Weights of a small GPT-style language model, trained from scratch on English Wikipedia.
Size: 13 layers, width 160, 5 heads of 32, MLP 448 SwiGLU, vocabulary 1024, 4.29M parameters.
Architecture: RMSNorm before each block, no biases in attention or MLP, tied embeddings.
MLP neurons of a small language model. Each row is named by its layer, matrix (gate and up: input weights; down: output weights) and neuron, and shows model dimensions 0-127. Each number is 500 + 25 x the weight over its row's rms, rounded and kept within 0 to 999. Numbers have three digits each. A neuron's up and down rows have the sign that makes its largest values positive.
After each neuron's rows, "fires after" lists the tokens most often just before its 100 highest values on Wikipedia text that the model never trained on; "fires in" lists the words (lower case) most often at its 100 highest values on Wikipedia text that the model never trained on.

L2.gate61:511472553475512533516467454508512516490462459462500514491513486462510540538470518523499499522495509529456512501511533484491495447465491545442514518546501531512484500467517518510465511500498505487517501533491496497493501500496485540510512540486495544493483479525469520520488519503500482517487571477543517473501464483515498537473487517486464539566485511510493468487481491500491487536507
L2.up61:483474510501491473515509500523538503498527457514520507449521529504461528509504461488491514479507450533482477521463504525469500493469484541465473503465493508501482512488489542561578477513491513540484463503508515510518504528489506495480511528507495480501487488539484466486508476448479541509500500510491499487541508536431525461482486485519496473494480533490513510497481442521489500537526
L2.down61:515480532479529485517473503461518496538495496504511504511501555532482488506467516474505541513503517502510544507497535509485486484457474545518543449483482490530518506529486512497521546493494487494493508507503501500456546497539508461521536503472488429497458514515489499511437489507488462497528486512530500522500490478460480504507508506516471449489499518543547488508481474533525520520509
fires after: " Th", " H", "in", "h", "p", " r"
fires in: "this", "his", "minister"

L5.gate264:522496514533508551481497473509493508516490479443523543497527516503536514536507478512503494528515481574459517494495496464505454505473515474544484515494480485517509542469474467523486518506506509460525505484485541531518499467477496512495536466522492549510482522478495471490488495500478507489472510483497494517554486448508544533508517551472475509484461530495533498495496503494550513504476
L5.up264:465509474491489516469498502498517492487497494487471503520514531515492539516495492540458506530527498496424540525508490466493506487514484514549475466513476507449485526493446514487516476522474489517472474512464540507503517511473503479515513457543490474485511480520516504510483480514518534479488475495503465511501480469515506485524475503541507517476454526529523512492447563499553533544505
L5.down264:475468466473517546503536512511504489484475485460536525530497528459495513461492508519494513476488500528479512542537448500496455529474478436500508535477500506502474510468518504545513527525519542487509460509503505506522505496489506502521543500475502521488501511515504504475456505490493502505480481448483493532466479521482496480503471462521475477458492535413520508503473476513489473509474
fires after: " de", " the", " The", "y", " le", " sub"
fires in: "these", "type", "development", "developed", "level"

L7.gate123:505485463543502504505474504523495532466487514487517448477530489539498488498519506469463493497491511508502499514487504507535551509504495517468508496520524530532483504518522557477508523508480503488489529508468522475469480532519490531460499515514527507473503525491457464473481498490516502483550520489479469531480494485496474473478520531488478482531527440523449489520506499507495462421430
L7.up123:532485452506477503502492543514542531517523513513494528499519467518498496480481502542532484542508475528546505464480487494485485503496508510472538483516529486497471524499493476512526449493434483502501477499514495503519518493480530471490520481516502539532509526510474534520494472451494472532474497513482451542469544472480532520514480492504491509505505522519494510497535512478479519498446
L7.down123:507506520495480493485458525468485494489489510496530479494518494520502489487477483454508531492413476475507473497535543481481535501491506465554483524517522519526488502491466509501490463492486510506514481514551500502538472551519493484519478506481501504497532464458535509502479469470494520507494502537519535482526512513504514484507520516477494501514478465499512488519500536481480503495495
fires after: "ar", " Y", "o", "ed", "is", "a"
fires in: "york", "charles", "as", "harry", "by", "according"

L7.gate323:519477491506483496508463503517469507523480482520480510510477531519524525508485530531508506512494535540482526529527508490461498476531501471507501514474440457517515501484462464489466521496517497536545470556542536523503529541484462507469500469516492543454504507489540480482501512523496492465566535451491538499502504495510504473494447527497441502533492522503507518503522547500527508558504
L7.up323:520480523533486496474560509519500513546503541501496486476491483508489432504485491460463483521501506551440538504497539518456488518502501501492511513503532489493494470500470502513529487523519512459462507533511519472478507507511487486494528466501448533508487504511529495507528528502480520481527501539481468501428504518456540495534505503523487491483528517479483510572502495541442492526493
L7.down323:511501503497491506533488451515515510449465502507491506515512467500484466531482502471521491466512481491537462488537515475538486497479494527538509489461528506503489529464488497519459516493502511496512535441512542519478491515531503490543531527447480484545466469498491500490494485542496459511507469445515492524523516521518483460463501470488495493482435503470515470473465493483488480510517
fires after: "″", "°", "E", "D", "C", " A"
fires in: "n", "cest", "dst", "coordinates", "ger"

L7.gate67:516501531468488550518516481534455529511457502526472472481501524495540475467543519517477487513490477496459488480484428524495500508478552502461515507513475489509497502553489472493469528473511519502479464505496448507461515465468453517528509513496485525465495497493485544468546542486486518472463492471477505500508425498477459486514514478500491487490462497490508522487478497512498495530506
L7.up67:461494475450486487514495489520455497481459548487468464507504532550481520482530491494490553544528493507547536484479482518487553488481509502533515492504496531517539465486472456506506512459487475478481450499484455507480540499474473507484477529445458525516514476475482512505504477517505470460492494525543488477536493488449502528494480499531512479522480516504542518490492507511514484503533
L7.down67:519507506470502502515474494482538485522443443476479457509508537508498493520509475501508480492509498526526540516495493528490480463470503461476541487526472526508469484531494461463504508505503489555484476453493476532500477495486514416526547507511484520490521476475461494485510491494472486530509486508479503479510482496493523453514553549463476502467463486506466482523477480507526482520469
fires after: " gen", "en", "f", " F", "ac", " C"
fires in: "general", "final", "finals", "raceland", "generally"

L7.gate394:472478537526496517510506498486512472479514569508456462456488479478476494480567497490471523467500485513473486535479490485496517490453493454556500500461493501449512503537529503559488434530515491503504488516511498494487487524516499544490484493490504474471518526502505453496451519527537521502514481507483491482470476489471534474494486554496501477499522476501526509500515510551497499524499
L7.up394:500491533527511500494477495456502503465487475521445538464522435510518456488472512516508489491488510501506410517511483466474529521489492507481477502521493533503537498461512508517486496496562533500498489517488534509513500515464499533515462507508488476461501493466495477449490482499513493509502451484507506537438501490479498480501533485474491522487509503526500464503535470480511548504514
L7.down394:474470470480519510517530470483467494516475505495504468562491472495503485524484456549517529493555512504506521485529518514564510508473533513495515517498482510497520483497523541493519526510527511494470535500517446494487515529534503504488484481494498502499495517506546546499483464454504513473462521527510497535454523476493527505494493528515460529466489506510474475495472446482514526551509
fires after: " W", " w", "eb", "all", "W"
fires in: "won", "western", "website", "we", "washington", "wants"

L10.gate219:503518483520517499436505461517470473470523541489540472526506458455478492465502508524530534463494460475518476471506521491518499512509513497522478507481526488485523539484471532478480472460510493475506486494492488507510509507524546515557510477532477544494511488503492485465510502512505495506527484492520495527547493502527546481427478486461517502493451490486531455501501484546516488464548
L10.up219:489521512500525493473509500498498456483499495528530508502501453451479511500520502534553513469495500521515481495528504489533482485524483515499470506480527507478526486488527537510514512452512504485455507482477505530513480439509546519540504509544498493482579540511498478494509468493485497487510452525516501517492484491520521453487444467485488489496502490528505458528452515476507481444472
L10.down219:482500473450552507542506505506494506499487472517486485492545466503475453508489513482473538529527520513473491475486476510462474535515525469514497481546469482514506473504477513511512516522488519523478544456463485517525506511495520486510471472487508450507464533546528525508499514519522498503498523504504516489477535483510469524515475479464504524484518558539460489488453540482471518483474
fires after: " m", "ak", " t", "iv"
fires in: "made", "make", "take", "taken", "taking", "given"

L2.gate121:535567548548505505543461503540549461474511501476477516490567491509465498496519467499489524495494514549534471527502488525463484468479480484481481506489459485545479500539507521485518495466474527503502523488513484471503506495516487550472466526538482458528514480528488507527570528504542479466530507468515460492481484495460534508495521505500485526493483523503485544518516494521492534497548
L2.up121:511511518475512484498516513501514475529493548522477492500514529505492488517521539543512506485503497481530508501487506513467464505471465522482500504509519492502495508513512505550531512510496537503466449507497520560468500559490533468518504482525515526454451478499499522498517486488506517482480448500539532502505487474485454525494487555502458501453511450499527540522473467526475491519535
L2.down121:517517530475524474547512524499470486506499490527471508490500513473478523469485484511490437529499487501489484458475459503480521501483508517485492533513509492494466519520489505478502489520475471508461445529534499551520465485460555491490521502469471487531489509491479540458494505490484526465545490456454436508508471512552507466507469479462521505489533497478528516510442467501509514514491
fires after: "p", "h", ","
fires in: "who", "helped", "this", "warped", "episodes"

L2.gate263:527479477506499522489461478501447492523567536466506499526504544547509527485502546473495521499524523522524509490488532563555445508509513535512519529517482537486552474476469489481489511462473465511496483507509482500479495504492483465523501484454456556503480496501486488465465489514506514523546554515508506491490519467513477447473523468524463518529509511525513525511512491498510494502512
L2.up263:461552517492453476474493507529506516485495537518505510531505483515549523476481515511550487522517530516543494456491507510517506542487474452478513503531495460523514524529540524506534479496527470538492530490503502549569441500476532520493534516478498476503484504486499459565527489496479541477501495535529534477511472481467525484502527487459539510483492543514465513523541484485495539531504
L2.down263:476498487504487531464569521506452491505526471455465551467447503491513533501502522553498478469449451524503506458472526514513486496482491508473536495539509494454513537531476495513488469498525514497496485497477496518458496505506531481478506489534531483471488508486531515494479495544546511474500484503531494533545523453490465461500420463496485470522494524480477500495515495504519511513474
fires after: "ot", "ver", "s", "es", " to", "ag"
fires in: "were", "total", "votes", "several", "notes"

L5.gate53:523525496521485466524480504482511471500501511477479490475524491498514546492507552509564527472493450535482501488510531509475491475482477525509446522494489512499534508510522555470513493531496504499480454485549493489517530491510476528509521554535480498489522502497507499500499536499486529494492520494516528463551476470495513477487512490490490491485513484517541545501535461496475512514497
L5.up53:470502474496497554456503519436503502454479505485513485529495467507459478519456522522501529458470469483514500518494551511484485507515490462492525501490539476522541531481523471499504485511519493501500513498479501479482519491494519508496489505518551505496505481523530534564475481515567501492481474499542490509522507509518519530495510526553481509548486488562528515517502543494520510529509
L5.down53:505495510546478527494492523479546567500519480494521509507497461480526491457443494494488500506504513529531463528525534516473465462468461484514508524495490505507531501480443513500481497488469501478493510456506494442507520496493491535508519458497489475517483528446523523461477494542502458507530519501503486486480500491503511504544483538510520508496490519467521439495509501531471516565474
fires after: " |", "|", "ap", " m", " L", "ak"
fires in: "no", "make", "japan", "lake", "take"

L7.gate131:490514521528482525501544531589494543499522571460504452510519511496460457506479460496483511478480500540489542502512552519508469503520516492498496512521542517510507526502508484470502465484462517494509508494507512501542500464496499528487505482533490476501504503491493545501512529514457492467543479547513511477487501504507502454458553507488533506542510520485508506492515492497490503502508
L7.up131:479510501496471476494558566513524514460515537479486512507505500517508461516471471520496524481480497513491536491476548562520474562490511498502509529505528521484526525530528487511505474512481476525513529485539512557544496518488489491483518498533458479510531546478526516545506528504463471490508470524504512482511498539510539507484527465480525472475490509502534561515516505496484506468511
L7.down131:475470461493482508501506505446522485496533423485472517487508476524524504538467515504502449505513499487495510496513512526528516465500508518496526507523481454468480469480500497520519484551513489530479525462447494525506504530502480465495493505566491513463504530509537482545494497520500474489501502530515503486531498529512467517511506544490496506471482505497490553501459534488508490462500
fires after: " ab", " ar", " S", "gr", " R", "rough"
fires in: "about", "around", "round", "background", "without", "throughout"

L7.gate77:517496493486505492564520507511448472506562510466486514510502513492500526486555480485506535452507498540465476498495510485493468540475485510523498501537485528511505463487452532468484504505484494515519469487517499489534516496513478532477523520480522527457525555531495481494471507546470479467497502483481529475509504481535479502454530487517444521464465501515475523516534493530526569542497
L7.up77:519497513505528500508522502521562504515494472478502484454474550442465452513483518504541472470504486525518490500489515510476471469510516522541511463466531518499482506507522526552508511466529472475507532488516515553506545478473477518481478541529519508496548502487509482481503504529469493502532542511522514515486508547477537541447529550508517495485520470506500489502507504513467496455496
L7.down77:519483529488487495497497511502479527527511499470495496472467500479484557513511521521527464501504462474501491524466470529461503472503489514501511446459466491502473501482453495526542462498497484481468523467484472551476487445487459470464486491530481490501493454520505466530528512507476549468484497483539491544550561519480525501497504510469520496499498461492508518485479426484500524513497
fires after: " D", " s", "v", "aj", " ("
fires in: "during", "since", "district", "province", "museum", "major"

L2.gate301:522495474531499470519480488518467506478537523484455489482485558532490506495515512517465501498485460530529512535458497450522523481505492530473502457485488495505476482484484483469499495479469515506485468521509479504501527487467471460491487487485465442511539521523468562493532487514503549461546522493499523514496517521505510478499518532523468484490465471505495523517526501542493503510528
L2.up301:482499528487479503559427515486499481489523485466515429472480508456480478519509514484490497505497495487499490499477511528496529521486476498479501493459494517530502452507493480498464500516501503455511549506468483501456550476473477480502466520474511513497515504530465499429459494504483541516485566484479496478476486507466523456521497512479464501494509530491512491516517476489491528475554
L2.down301:544564505458499470510504511478465532510506455485483495481488534482500563508456495507471548489507554493497559492521504506500528488460519514516503516484482521496523505531503506449493525507531505468500477459489509475562502468514469485497526511484472501481534511515526513526528492488504474498464512498469481475440493493497467459530497483476505454490474512512531508495523502491521530489482
fires after: " gen", "en", " n", "c", "per", "tern"
fires in: "general", "national", "imperial", "international", "generally", "federal"

L4.gate197:528469453506489511481494490528514467501495527438502475491495488472458496438473503498521511449509491506525495477530453452508495471542494508479541499516493502513505532507525492505530481516502507484453467505497545483525506477480525480515457481493512516458497465485529453474513501515543507494504503496513462478536518529500488465481475486507528527515460447505532504500507505537465512532466
L4.up197:469550476541470545512527464509489508478492504513548482445460528545459469516505458487473519506492504494516537468527514460451485491523534503489478489507523484510502486513512515521548544501494530490436507515462512484461524514463553487487524487526539487511475497510493474461481445490532497514499471533484494521476553511500495511496498492515476491488493507498463478535477506480530466490462
L4.down197:497464477491509530517480467526492533469497508454489474501540509448492473461505508495489511469502501486477469538483464485507517492478511498500497522512539540503465460522540479522497512506481489525524502534463541529483473559543504502494482516497537480498510504502500487497503504493507506478481482505486475478461459491489488501507505480500461462542541501495509503461479483469532503495477
fires after: "ar", "il", "ed", "uc", "un", "and"
fires in: "by", "succeeded", "built", "harry", "office", "volunteer"